From a checkpoint of a small transformer trained on Wikipedia.
Size: 6 heads of 128, MLP 2048 GeGLU, vocabulary 8192, 105M parameters.
Architecture: RMSNorm before and after each block, rotary positions, attention and MLP in parallel.
Training: a variant of Adam for these matrices, 9490 steps.
MLP neurons of a small language model. Each row is named by its layer, matrix (gate and up: input weights) and neuron, and shows model dimensions 112-367. Each number is 128 + 32 x the weight over its row's rms, rounded and kept within 0 to 255. Numbers have three digits each. A neuron's up and down rows have the sign that makes its largest values positive.
After each neuron's rows, "fires on" lists the tokens most often at its 100 highest values on Wikipedia text that the model never trained on; "fires after" lists the tokens most often just before its 100 highest values on Wikipedia text that the model never trained on.

L4.gate68:136166131083130110142092142169136131081116090139180132102114130086117096113136088134113125162192103088090157102131178143133162069079100100155102151172116127175104151113098143126162132144117104047154076127139136104180131138166185164133077087137190150107060188143136112075117147174141083107102108109149122176067165148107156116121148164149158064112142147107115104143153080136140102129180126185186151164106205059114177147093212114152122149107183069149124157138116144108177130127144161075079190048144156093115153182130133125136166162170150103165166186115122202137110162134181094124066146146180155139148159102134131107116132147097099134143115161130028114129176127091151148113133111142124122149166138112110144140132153079135127154129139114090113137136159150132112160157061083
L4.up68:127105133053096140133160087159114105105103171144103126098144109173144087113163148172089080207137116061098137125130150087129115112108121132164062202093112119221148092119115142103107137111082122051139058122098146102107105168162132126129146091147136097110121092143143108136209108148144096116147091121120162058127083172121150186124140158165094017131106127090068082126131098163171181164134104140130089158081163126104158135060123132155113095092115146200114125084097130085155089119144073142110080157110125109143107108140129161133119124158117113127165136110151159152120194143100166130134120198194098143074129155128141082141169130129160170166108119128106157118059159078092061143156166099122201130099161099132099175188151166115125106159093128090133126156189100109061123080139085
fires on: "5", "4", "7", " War", " January"
fires after: "2", "9", "8", "s", "7", "1"

L4.gate92:091076132062129134087134207176159113165099151136120064126101191124159137129080102102104101146141114121111115104123144146057117110168082120128113145139142080064097117116144130066094197176130125120166112119170166155166133046117169122137113168094075175173035169162131111091177132089158129085181114155149113140078108098132140170075115147176138093183146096092142135133124133164086144151134145132126209132163112093188110111087114094099124146147090112151052117081143124136120145148143099083103195154104133073190134131119128173158128110103128118108165172131161084109100147109154202109125109177133139114133176085153137106108109165168167141144128152091098123102132176185121113093111078165140091160117139124114204156169139113117095148133146128129168185171148150109169124173140157
L4.up92:169179172106120161168129126153159122120115149072093164097107105143135159084151124131131101133094114148081152113077113143094144126107051129182120165107177178112121090120124135081137139164173178130130137143126176120102154163135204135192138130137163182195194164165141116115079143093138108081109087177161104128098150093077102109089170129110099110141157103121088142069115167064183072080129112126122106154154125044133073123107098085098139176130090109171137171088112172101158153149118066162147188143135147101118118164123064170175152200191081150107121172074098087120157140173094130127146137169168143108122152127170164131208062135128131133127122135064182142086137146114090093109119143124135106144124167088069121074051108168114151168125171133103133101152107167135121171085193162
fires on: "S", "Mar"
fires after: " (", " \"", "\n", " |", "o"

L4.gate1635:155143124170140147138108114092132118131142159180115110116145165126095141149094123113142104145118089132128082086116099093089138116116145142119112127109147093176101142073115118125123075034153084145115121167101074097133104144102166164110157125135123120164086088103097154154146190159078160107118158160103152127117114151179110139074149139141114137123120123118093134164101080128156146092088113116111114117151171164120111172150153130153115163126136131176163135199097152135146139094159145120108166103123156118139155146154191159141106116171112157130105189141161125162178092105194137140130163138118191130131165134138146131094137087105149017112157136126102185105152161126179149116087130127145069126112190083117151051124128135129135093152099136129128177151122117174158189120078106
L4.up1635:091134167108111149154128110153099095144137152139135080110147184132117136182136141124093156204087132094072125071122155120093094123129097136109039091184114166144110166135147134153081090105094161093175190235156088119058156165151131098090147105101093124067120138108190151103143091183105150121096088136105104141096103133132144138076153117142119172158157096165136142195109145155107173135127139113080184116089096155108161170158165085133112204094143135099173159178132096155123166111178156071147145082118116192150163154093154122173139135085123078130108103114129145166158126133144214072089203127123141143178121117161060154219124120113158096098076109121130111166148193102111107127128176181140140117133124084149099109103119193113170118127154106134193090155111145166122154073148139
fires on: "2", "1", "4", "3", "9"
fires after: "4", "3", "1", "2", "5"

L3.gate1569:166162122128143137084088125150182145161101142109105072160143104092117069139186135134127090086100129226140091132109101119142091099084122099118101087159151133175113083109114141137146141166107080130125126139125099198177116192087151105137156144170131170134121032130142178158120156033124134146104151054119129144126119140100125057054057068075151134156138104108076194223064127123150093122130095160098079130141082126141174142141125151134108161062051097144144114128141097124188129154139108079113149093117134131126129102153141126176121103078130144100142085074139150108109138143089054136093164099113126145081131190055131104145136155120132131163149144132142138105125153110158121213149152093163103108119126162158111152088133127181124171097145150097131057070125127152105094126150103
L3.up1569:166142132132138132110100107107097175091152150146054138132122133145111079081073132145148026103099172132128133161077147149196091068106088166125148136197166161144106143121081092069120103150108120127128128032128087103103079170106121127115170147162122147141129074163060111130100126109150163102152118084126110104157109123116189176057159139131108103144075127112144180161138103152147127074090196138130097068086128155111086124141107147192106181140112154153068138108124139082159180084127088104123135124111167090147110111157180174144107095137120168178116119149126097121173108152166159096166082140125150214066132167158097115152098148165152170161158089184132107112181143171138093109143090131162110101141133086147058128050173110198071150157144157125161144104136111132115122162118142
fires on: "8", "3"
fires after: "9", " ", "0", "6", "1"

L4.gate945:149143149159087140130091128121052076184170163157132109091062132099163081121153166149169059126121107190141103113168097113098125165167120130092167135155145204130126150146141096115060113134085107127136167150114179144077166115078171148135127120136148132175127085140112125165063142116146120105143146086099151106089177134090190110165103135117176092126144191129037185183100099144186186130136126128157075159124142104126128125101152157159140142100159032156133148080099148170125115157068136121044175124120150103136161168122133161111079112157064099146158104091119116125129136110126099152114195121155053134083136051155132116132116195048150140115144115117100122093153144167132152151094113130184111107142157191105171159125125140136127218105064133108142157102126115157126096131162140
L4.up945:087132132088164104111104138168128109161148170120147167162130146115139078171093141096186122190181101168123164143185071167103137116127106182137135137120132146132141179150103148117129119148119129120132157121146129186131108077073138128116081114141088141066170140158073094150098115110163128132091125092140124186106121149124128123166108098159100115130151152079090131192082133163116098145137159109112171098211170182142112150146122027156131176153146141108119118168070157142198133137197102097120150094125143135144068136157046100122116090125162135163087062046144124118169115143139132031151171073109080137096171161169188101133088143100183146173133132131157136161136082119082152110168108121158142142160111105119103148122157097125119091071142120153153156150142138080137161169108127
fires on: "6", "0", "7", "4", "-", "e"
fires after: " ", "9", "1", "\n"

L4.gate1914:159122133143153167131101123093113070170081107171156097128136117064094137118102101128184146155056178100131172162156123147136148094173107127136138111121141167118103140128126121113136056135131140112167090155119202186080123121123125137107134142165188149106112203120158120083142136135177122211136104151161108197113115129122157114048170103156093109130111144166125106091193123156118137138146091120123145123118087148125123090154115141119129153126129098143139135158153112130171110130092117166138202087128142121151160100179104165112150146169126155130147122131110144107121145148109167163153109064095130087133132094140118171154121133170115167100187082168170164106123138122048135139165151155166103109093167124158170129102102134139056164094122089144168124144130131130107146160179142
L4.up1914:128139093126156118119134137105104107111146157115102156176082101145156153098119144150154155094097169143120174103104070105115141119102151130116145137171151179055161129133134083084173101127117172174128131125176170123157000088137150106132123174119195164089168142068145132121158113114146105085136085126107127191148156151117109115127164077160155114109088081092168161179169145176116134160147113071161108141130157092154106125132110128074116146139168151153132193132085107123200043127131096132176143099132132171083102136115077079169165111045163136108165123159085158163165121179138162202132135129097163143101110139123155147172070110196146114105127124158127170195125056140141174106150097145146067167128125129147115139074158112136097112147154152103120082149169179115051142174199155
fires on: "2"
fires after: " ", "1"

L3.gate475:129122125182133142080094162129081144135132107124091125182087062135133088127127155127103119078088076154107167149121095089099108162133135155170186081114146162143106140112109142123133150171107095122100144127134120111174149173178127130181066124095104108088124136179107166153137123089178118142140189131132143181125068123084098145156102184124090094118136097085152075172101065147071132159099118085147135125163157103128131132132121069126157089161105122143138103104145124116148163108097194149070150175129123085074085103113152155137174084102096138084178114107143156118089136170142087123181086122095153088139113131152075075103120154149132140127129066157129152094138129140227159063111067144107105174080157148075163154095074131087069118097123104095194123067162073110116115126112148
L3.up475:153196175122179158121117130130149143116122162146144144139095115133118171104158047133154140133135174116086122087103153141139145112146134138144188135154146097106106063089136133143085100096129151146136144114153063153086171148134155119147171133126178169061102116102099161157152137074113132141071097104123133164154126115080142177154194136129134219115143137090143158165113140191132081152161147163127118076130111134123105180106081155143118171128096137122164115155173094081110161109080123093153101185145150130074122152139120129192162200096121117124144110099107120100131141142119161105175129101132098144092129168087099072049117176166174187073168127106166122164141084060084083180122116119181062079134148184119113148140082191169102146102127142123191085110129159176107095087169164
fires on: " ", "-", " Ja"
fires after: " in", " In", " |", " Al", ","

L3.gate1719:126132100143086132168142075111114109147134119114150061129150155144115111196142096199086109168124097099109103117079153088139109163126078117152173086148159138101084160133122136126133149165087117180086141102174084094131094101090112090132158153154049149136130189161156197100202142087123135125074120169032136101144161170152137171107128124147042139180092134166112119138144096087182176125126150134116090124152060183063163171152155148163044098158130105136101107144056084129140159121132138062104108121144129164147152108102130141084083145121060153084133135110126122137146143077136090149136106124104165071087146152155145145092147131139133084133076114115127139147127142087129119148116163122179157138122130153134073038102103078155098118173117137047141101147122112176131067159148080
L3.up1719:126073140119157139144133169110175103126116052108132147116171142184105123152098145177094191129142160132108181168101114151076046085114185097102101127122101138159099106151158183155150178169144170103105101135105083106108106114128170112093156127130122106122137131124134202111104100119101146146151132174114129158134133170136171079117152127149149106137156136120128125133124126110141109111157060168152194131147184112129157138188129154192151160120132120172151111114112184105153141172138105167117176106100152118145143135194053104110205138167143120116120143114132133125211080121099119050081186148141135105150141124160066155177158113120129184114145125135157147159134136118108159160123112149100106125095119124089129072140108134135144159145105133101155128091121170152083164153086097
fires on: "0", "2", "ga"
fires after: "1", ",", "0", "6", "4", "3"

L3.gate1411:084137125067139158133100107105162145132149157078093125121165162203147144142077115156164101201135117157094098124123142114106127178121134148131070181148110082147115122141134168118151124112065139111100137208112142163193100113162152199103135165138165142142076186175121118116176128064152092087159104169101160140089092130111164169100126135157110146138145165132139147128150096123115160162134121113138145136193148139094123155083164141105072152142103119174154098141149155164105154094130136118095186159152086122094134068085114144109096102134110104080173183183225133119132120090118139105102175165116163094149097101187139098136143124134100071163128141097123162098091134126100112107103131152100148137106119133099202061167107141112149080102145121176106154144145165117182125119051203
L3.up1411:129163144127198106094099141162103122174109089138173130130101107154216140135086129162133168117173145128149139108064155147106128118150106094112144078100125107175136218159155160127188131167140129125108136107117211171119136140140174141103119091073090109145139119173081156142191143104116076121079153201100073118104122109126136148162117133131120159093145102125063114080110182112141154093101159096146168157121133170183141186193174131154124123118141182136143148125098183127192080124160084144169094136118175161091126143135115114123132088113090153167095124090132108116104129136090149152110110111180127122095130121094116115100135076107132147086153102136118103223167109124198154096158132085143124194120129147110140131097161112107147139111097122088122142092171103105091174099106109
fires on: "S", "D", "M", "Ch", "B"
fires after: " (", " \"", "\n", "o"

L4.gate1800:115157044111111123115116143159081130113143086114174116139055088135125113089079142113081120166142129196101119135146163142143099122153084131098128170066127137134109136152129137123140188139146109086139119113142076116144122118150138134165056148110081128111150139125166154134114129130125123114133142133127122155106129171084162140113134157091106100097140153123169173152088126091125102136127121117163165157178171068049071107105084168134187135147091093130086094114118157090176075183178118151163167140149125140066161150132181103143099101149126093085134134091191118076124116180092093128142150113143158123105132115049054138146110127160128079114171175077044087091169152122071152115129100136217082121063083135116223104151110102154167162130146099182113165100138103138114108135138148
L4.up1800:113111108148121144173120168180114164161084046141134130095114120073184125106101177136090114112087112169128167076134154167124142143118128075148140132136170102082098145121103087139155110103162106139116193110133101174114135093122113098067161092067159114090138138155147142108130106135146091161152152173085184162085175089173049175151180131173107155142113119116135158116154128101136123137159123116175162091162161146174149133196170138157118166108157150159164096122030216144110094138140107065101119176090144116130146085134158078120121086148100193116095092149155092134141152138086125132121161095140118124156172090132165129089110148151153183050163112155109147133112170106163117135078087102123071175084125084137107082107074114147107092120149151102168129187124199161091121171124081
fires on: "0", "8", "1", "7", " team", " building"
fires after: "1", "2", " the", "9", "7", "8"

L3.gate398:148099103152109154149129184113125119235167112113166146101169140051081187112129162136127100076119122146138151132112066137072135105091149151093170112119109155107134075112113111139111108181101146101089094129112143093124098160143158123140139183182146143079115144132149127074116177149132149126118121125124164164129115133091154119095128149087106132114161186133106096178113113079094151164135109084167195134169106068086154118173152090135140121113056139135067140136090112127140123059112192065108109142112129161110127124132078130121157138110103142155125142143166192114130210072122107107125163153109206145228145158162123208142109112162116137174125104104187164126096078061122105098113130103107156121158100154064083090154140138137159099122186107096098118113135159109206171085125130
L3.up398:245131193120158075096142142102165086104116186133212116131110135160110112065123130096118123135094128117091084056099102132131104073188133082139150068119129096221146143093116129083111140094139131144150064123151111151116098136108188105143127113108056099087117115166093141147145105082094149068107137195131156107092162132125140139195094061124148090149128129073097151122119115112135109176137123086197116129130140120149187112143136106125111126113125098186112144108117108095137120158089111065110124172081104084095131113136118099171127117111112199168148080115153153086143183114124094094158149139117124087140140076136108181107073112164107101114180073127161101072115056109116062114123139101141148122129133081126119082104144099100138130121144153130126153144084109199093115142136134
fires on: "2", "1"
fires after: "9", "1", "8", "6"

L3.gate1981:133172079108166104054191088139116137085089174096147101160069122114150135131149154101150114107125144153085105090158104164128156162129177125095139089139120107198154093107154092044106123128102098064103197141140077168147115153120143128166108143157165115142119136121092135098062188142157129056125108050132120178109127142143101107141052137120157120159127145042076145165050121120195099152130130128113119130142099141098165184091124126165120122102156114125079085132137154100157154132142078068087179120119122113128124156176138149137136083143140109117162152102157149114120163078209076106124122092100101087178158087113170071098134116134126131077102158137113178116133112086143134151120142097149111133100188101131132116120120096105128141133122137116108214144102124145118183157104139
L3.up1981:147175135083109118150130138160144171135121141141056107142141110146119108124144085136118134100159151049137135139137143115175141128167131153077179167118072060149109136123200121181124077114170157122114153178156128121144062185130170152149122206112119112139142146067090151155108135165092129116134079141102123124157101121118140140099114099099050077140159115093150138117135178173086071129121127132097073182145082137054097097160131192112137120067135182155162184116115182075142082191150122149126145192132141146101144088131123152061173124109129131079132137112111163124084147056156177107170113156164145151163151174130168120132132156111106112088185100113144105160076134148169102185149111169188146068110129117132135137135135163206112093141141153081072148153165100153108096115145163
fires on: "7", "6", "5", "3", "8", "f"
fires after: "0", "5", "2", "7", "9"

L3.gate483:105169142218140103178107133128130117178163125113110174113188166132147154126144142056117124194106103181144102129118089080124178120108207102078118130154136114115105132179127171075099112113117163107148139166128155089113059147113117185138109156079120120080110148149162134104126149118144124112125213105144125126124145150104112144159084120089125180127113158139081173132177109163168186163103111116174179091080119056098106135186146130148135130127132142130147168135072139113089215138103201098082143150146132102136070135188134061170148137110123127099122132186148162140210136093164086109158175158123104129141151157074063149116156131153137132177115079124119135157108072096162100106134095136144211107123122123088069126139151103132089157113069143138174107114168110183092139118090124
L3.up483:120097103069122141108112209174093112120093146097115078129110146070116126114107125060102175142103157054085129102076107094116126114150136100125107119103096118101099083069131133096124167092134159116156173158123103158124111135087120125117169152089178113094175104199200124123167134105110177155133155109096157136164089138108136056100089115154153137158125107121147075186116176104134097218197090168178103124120140090138137148134130138087142142132084130153153132136139117087182159114141100110158083116122146108106186190137124138147145190105117179155123158097115127167160134157141103040148091078141149182065130156095128116171141142112127186129121137099139101108169150111108131151109137122135141075073112134147105092109118134107160142149126125131149175084133086145131157167136160
fires on: "0", "1", "e", "2"
fires after: "9", "8", "7", "6", "1", "5"

L4.gate1320:128102125107104126128159126195090130102153073194170128124176100126197131132085191144125167102120103136135132097117185098109105147146105149117113141106084091179066094130118094165148178090101149111117178138150088120135090070096125136151153117151192154082154118129182180118118149146109134105140067149105117143077129127105094115136144177084032154125137112154192097157093124105198140113107116121176157107120113097143130157094132172159109177192175107133163139150160130101091128194147169090078122110077109139110112109138133108155157125129086154103140102130136149196116159113120146164109181183165183088144131155091128126136163172081174106128120106082128144100145176089112141110129155112092115134125194121031023059120157120132146096154137145051130149132173075182206133143083089
L4.up1320:166138148162164137158157130079135090134158088072134124129114144122145154124130141095087109140128109121132114105099087152134095136125103160092084144179145121154075159119126051139089116143160163116117086110145174136115129110115115119176147090183147105086121094120069149051083107152134081103092131124108065136156141157128158122132127105164145092113144069107100119156108087187151084100149085179100159118138138178148123124106107133086090090067144179121176129139114095144139140139081171173161086120084110164162064142144130126122206150146091091113076146093123087089147147135108175106091086114125112118128058087187100124151125149121166106119108185165170144122113134120148110103134144159115096200063059146172120159144096170151152152139091127127153143105113160147089196121140116
fires on: "0", "2", "4", "5", "3", "6"
fires after: "1", "3", "0", ","

L3.gate13:098133111127144158159151158087153125157093207130100111131109133133163150068117133129203144093050149163097140082139114074132143120122155143149204120171076206073140097103124114108118139181149121105104123098102108104152128132146105137149122091077073125129169166163124083083108172106156135161173059192128157123156096107115159143167175150102191121126120191119096126097145134128105129145159081159139149188124119119153145088107099154124164103126109120138180071122079123163135074144115143141088173145170174116187156144160172202116150182097107119127191160104167089113117132080188115107082072142125130127110107121098185145120092102181169140096181147130197105103147122106197141063092127146140085119156141152146138142132132052120140160152182167104132091109144105142068123148089147
L3.up13:179167135085156129117070167138172144113053136083133163099176078089130198181123062103150183196136099131100102092158117148154137138194150122150130159069168143138123077116099089145092146160108125114154102149158132125148120150086122149142127158078131141113193134119139083170080092131133112066087168101166142119141135099177108104164157088144060167167066159183121076075086163120077173124184151086109113108144152136097090124117194140144134130134118147091100097122124092104149162112129166157183147125128165084155122146101095124188105102109147175132131087193164156117140101101112156131227137124128161142160110083165058153061073150126085109095107101194083118117124092090097107180127115089143093134139149159118116075135113142149128111048127145086126115142159130125122130122127139
fires on: " ", "1"
fires after: " |", ":", " ", ","

L3.gate202:126142060104123187142195143123139161146129146120153176103169152169074135073078098140182127146130095179217080138189161102089159168148136107122210111170091132170137104106166121187151140149134111127120195165101131150106148121134117132124129163150176171143106129121081171104182095112164162104092096080140156115144110160057105121099102138098156082119102158113164127156092106101099118129151166079116212076117125116119099099029136145137105106148174079106099130133125154081170129071155092147153139091161116125118132103080134140145128091143172144113158163090099140106082073146103100126109174103091140113141099167120085105125091143142119159142173169122122133069148184117124131175119151153131130144162141125125166134149117132159125138049111095151107160068143090122138117150087110
L3.up202:131159145124111161129086146052073137150073142103114134158139103110123180141124155166104151119116127108082099117109142171117152098147150119083149121119157127124196119146108135070097161112125142100128139155136160156101133185077140091157135128084111151178106152189150148073157091147166103135127137122165129141180087142116127088104187169098124124121179176112154169149114104085083153144136158116064180126129126122211086101140143109104129156199135103123109144109079140123105081139125150095115095113180184186077111113123108097067158106105160144126198131122097119183143139175104153170106176228113129117108127184048159072166125159156152150073125123119127173200126134100047173149187163130117184164144217127149117140087178133137113102163156148095177081161127090174083153162150119
fires on: "1", ".", " World"
fires after: ".", "1", " ", "3", " the", "8"

L3.gate1466:170076076143116123077052164098086115061047121157148127186142169093138097070153127099088142138132131109149142126179111134095144151048117181183160090087091123104094098120162159149160131198138123071143133112189142110137093088140109159091129094131254084186122119132111141137054160166122093131106129106146198094169135132139070120152109125132105136121120165121149206163109125085117131098114140122132103077095136151086173141149112147114211112156146188104163137151140144169091123140097139112087143131094132153173102104172135141188123121116116121082118153066109111113101136119182137127128079102072147185147192114108117190141111127092123117137136120062126135120139133100112128148194101143180092140121153126139147135152133138128127150141072128125147127126123094072128138104161091
L3.up1466:115133139034134107165097147113137109131128123108122103178188133153176223118172106131126104138192086097123151123120105124105128117141131129071105087115124117133109145171131111139107156146084085077110132103144172103163091104097105140058114126128120145108123119112098086090151114121096118140142110165142122142108185168090176182107114118160112103142131130068185113135154135108149162129114167146088119147102143125151104188099075173139168107124229174112164147129087118101109138146105131103152117170074104190181083119122142116175121117211157117119060138160142108093107121096161134130144070099136142145108094186128093148152123195081118137202166169131116115152130109127125069151174137162097091153084154157175145101126165159166094107147119123139135101161098085113124050090172172
fires on: " that", "5", "7", " how", "8", "6"
fires after: ".", ":", "s", " said", " stated"

L3.gate1613:118132093171125170073035173132090136118148129101127127097093095112125126117200082129150125142096091167123152117144145139110118155137101142164076094154077164163089129107121050129141073110208092064088104118074065174108089148113083164180093069091185126157127146132089107105049141130138177123125098157129182109149195144157088073188145109198115086143070199180106154138195209123082151177137099139112126098150148130122146146125172139173141153146149132173076149127126132101113103126164179149177189069156139155214122149125101118132145095121123088082160068147131105165145144094066138102187111144183152116130146134114122098142102096140171143093118074116113090058141153149124114102158165131117155164111178102131177136137063119162102134121159159178155175114174123137157097164088119
L3.up1613:082166084122115123077082155156179098132171189103130119118100120095126110139099091142139127070082137164134163081130097172101108126104095105180113116123130158097146112072125114116081141154125133159178152134157150167138127157118163124180134118080179128128143144142190098158067148190131121122106124128162138079121118166141046162125154110146179109107111188190117111086202158116142084156199116076134102100117153134093221142073092151119181111097108100179134179116097176097162075124188155090150169140122162126137098190115157137147114101187145161117157125122086146082121164130094204145159152143089104149127143172148127087095078157165161128172128133118131091070100132143165137176126110049148059161140200151141110150144152133130182125107123109131084132171116075108105133188138154
fires on: "6", "7"
fires after: "9", " "

L3.gate739:113166183104095135120109148163172089112150087177112131136147180075124110105117127139143145117158139119067119032130156124051123060126134109109151074133166153121100114151146161137056080128105126141154110124092024105178105131112102175109198098157127127096126128127160150131099144112105132114092085137119112148080191062096041132078126229110125175160143086114129210123076063169138198120131089203110153107175151144128140153170124170123159189106178111182151093146127121127170155124110159056114092147113111126093116104191098188191141102141100131082079166165079084141104144109216120138136104175129103146140148129098098163166175175129121091110107123120094111135144127083166177092107131209157155136190150147108112132168124100095087120151140099154132169096085130136118149137094111
L3.up739:097046126141136120121156172149129116157053125099126107079130127151157123134086060101094176116080163150162181115126103146133090168122074161176148167112136111126123074148154093113098150107131187078141118167121126156106087141147153152182161162163153131086115119089136183128168115137117097162138113088161096197096170130063132178092118194135109124188138134112097069127112110096096086088112092102108105111116135115089126114166119104147084169101104140165182103181127122136156118113132125087114133137129123161154140118188160075108181151068117148059129135109171161114170080132059055053105151137097135112206104083161101177110167102127134108106120110146130186148145087133152160155119124118143102128134140074138110077114084115132145084080092130085081113113073143184170111123123127
fires on: "3", "9", "2", "4", "1", "8"
fires after: ".", "8", "6", "3", "0"

L3.gate43:116124114055112097121074115106112110213097126146118138139139078070139090147107181146088086156095141164180230126137124175123110168158123139114103157129196147090145131165167080101138121168081129093146119116116060134121109081117117111113149142139093122079175173116174088131112100083172115148093094144113161142087083084074075086124108145080124117124130203137147103149156106075115110077110098110170151142126160143116125131142086122143134143118102076224141153096146112055203114104134162075162156196138124192114080172122117116189162155139127138159149156142117095108087160112122201123099185122109108148105150114118149170142160146166134108098164150180145155127110162117072119169065099202056137153125150131132110147145134096131083086140092095110099145077184079149098167122149100
L3.up43:118112117117137106102164097184122151137113176139173069101116096097209098130130167148129139186179136191138110115082133116147110093143114166152129142136195164154145164094155130103162086233110090126118174106170085144149068107094158137193135117121111133117140097117140082124192107127097129129101082089130098161117121121076111183112119112079106164119137107118116159041123123115111121174113089123156107190143163087164101133145103174125145178080078054165123091173118141172130137154129088157146099118216157199168188171148090097167113142102170104099120136143100138187129066113087152149169062063098088130097127110100084111059134102133117203116107101130118183145118090075186186132073152123120111146116130135174133082101143116071076126069133120093111183133097150169046123183108174
fires on: "7", "9", "1", "3", "2", "0"
fires after: "1", "-", "5", "6", "0", "9"

L4.gate1455:109161106058088133155103189157096101134178141134152094108097084151149132200130102163135093151119108125137122157112089120133136132150123133104113142079138111120110165130142147096068097107136131125080157151148149076107087154148150098114089147146102126065166136101180161188084123098104103075091142125141158147086143127121131099116071116181172168102168148131091103096113157109123094124132162148173122113162161118104163176130213120157139164117121102141079130061166190126132091166114179115136136109084100096113165144139184114196174081160129131084193106117110064136236097147158039189109125048144097221139095114136118148178116149144191165118150143133148145116188049131078147137153123114114159152107153163065142085122082129138138164108187121166138116073124100122122110116140132
L4.up1455:176187101118104125145185159109083043175101140149177145158103109145170142126128142141211127132089128175097135135118105093109148096125140080126129145088146080145163138133125192172127120185118142149126131146159122206158164118085112132126079124124117138131188104108096165091163093082131101093127150125142196041087144161158134106141096075119134104124066157129133151107109104161159105134094086141152100109137139097090176115146131082161146130100110164080097098116116130165175069172137129131161070145112128059121169096113075096136101091115100144152099124106158084127156140117088067072140176116120148102115112119108133132147155094097147173152089092120131092124098087104117117166117119053145179118158129137162090123131194116100135093199189104148181128086061167112062105193159153
fires on: "0", "4", "3", "7", "5", "2"
fires after: "0", "1", " of", "2", "8", " in"

L3.gate1854:092109154150181109168064149135142124112140137115146127103111196104112097117087178128137132154040121130165076103137163091150112132084113118154094118125162098126100107135113185145091149115196168115137110142107049084147121137131112147086211136144139101111114126167131132102071112111104098065117140148063130113090179144068093085120087200137118165111096095159101147091134096154137225126153071136118095102158159104156065080128139152141080143125108146148211120120178209148164177150121158108132140081157121170098113118152140126125140148152125095119173127152137153161124086084213102143089145132128182154126114109173142155172175124102145091121087083108079110138143184104120133177094215120102109151174149131144133133133127175121056076132135090176122135164124089147127111164124067
L3.up1854:166079053139163157127122193118185123164106115134161130148030132074116119132103142076106090115136088124082160097160091105113146165120108112113144148117129157181114123127143079086123059094136109112063161175159195143129122116124144116131146101134137136132167143116154146133088132151078148111081101122141139184146157148061103175115119173095112090155087136173079152167114096092128154111130099101083149150163126132130099241126144077132094145138159118134106133227142085072195083142191093092107113142075140098139115144172092120151177114122075201101138137081135141162153090169092188078135178082142061125196151164182118097135111121074149096088120122134129153126105143068162189122133093156092083130115139087124153092134130129141135137158109119110192149168114116102084134148125111
fires on: "6", "3", "7", "4", "8", "2"
fires after: ",", "1", " ", "3", "5"

L3.gate427:107124034154187120097139140142123131154146146181195081049079100042146081068129192167110104129122151139122126134197123108094114163158149103117117109129217155140037110130144118089130162171121133113125108188170124124081088160082166174126180180150175118099132119102179182103161121114130123111104128161128179170135105125057073086119158136104177108079124128153097169074121129085138162143137124143135142107192151179116091144102124135126078173116096121135110076168132092108148103082129101085096141149201147115081138098179087120112125127101148146097087117139118132165124136157159128152131125133115144190129175155149114131125154130160102147094121133094151188129099118104197189100069108090150144106073136177154145097102126124096127122088151104178106187149164168185119184120116079
L3.up427:129115130126112081119180114141148126082153127145144100110122128092171123131038140126125068125132140115115149108135145122132072155167110136155119090197135113141102089124180107098172144132134152101158088127092106081136116124097142165114180149163135126100129102143221095100148115136117141065094068134150116149101158117111145123129131127058192109117078123110099101127118115121145152167085094156125194129140148165123155130157084119144169108140155103171199122185118113112192160115107074119122159070121106144069125091171125130132123129080156128145109145135120131135119176145184114149065101137152140164116095122162138122154129126139152112175065148101036144120182024103130087168087135179086113145156145133173163083083087088105142160103099115092139164117090164138082181150108111
fires on: "3", "8", "7", "5", "0", "1"
fires after: "1", "0", " ", "2", "5"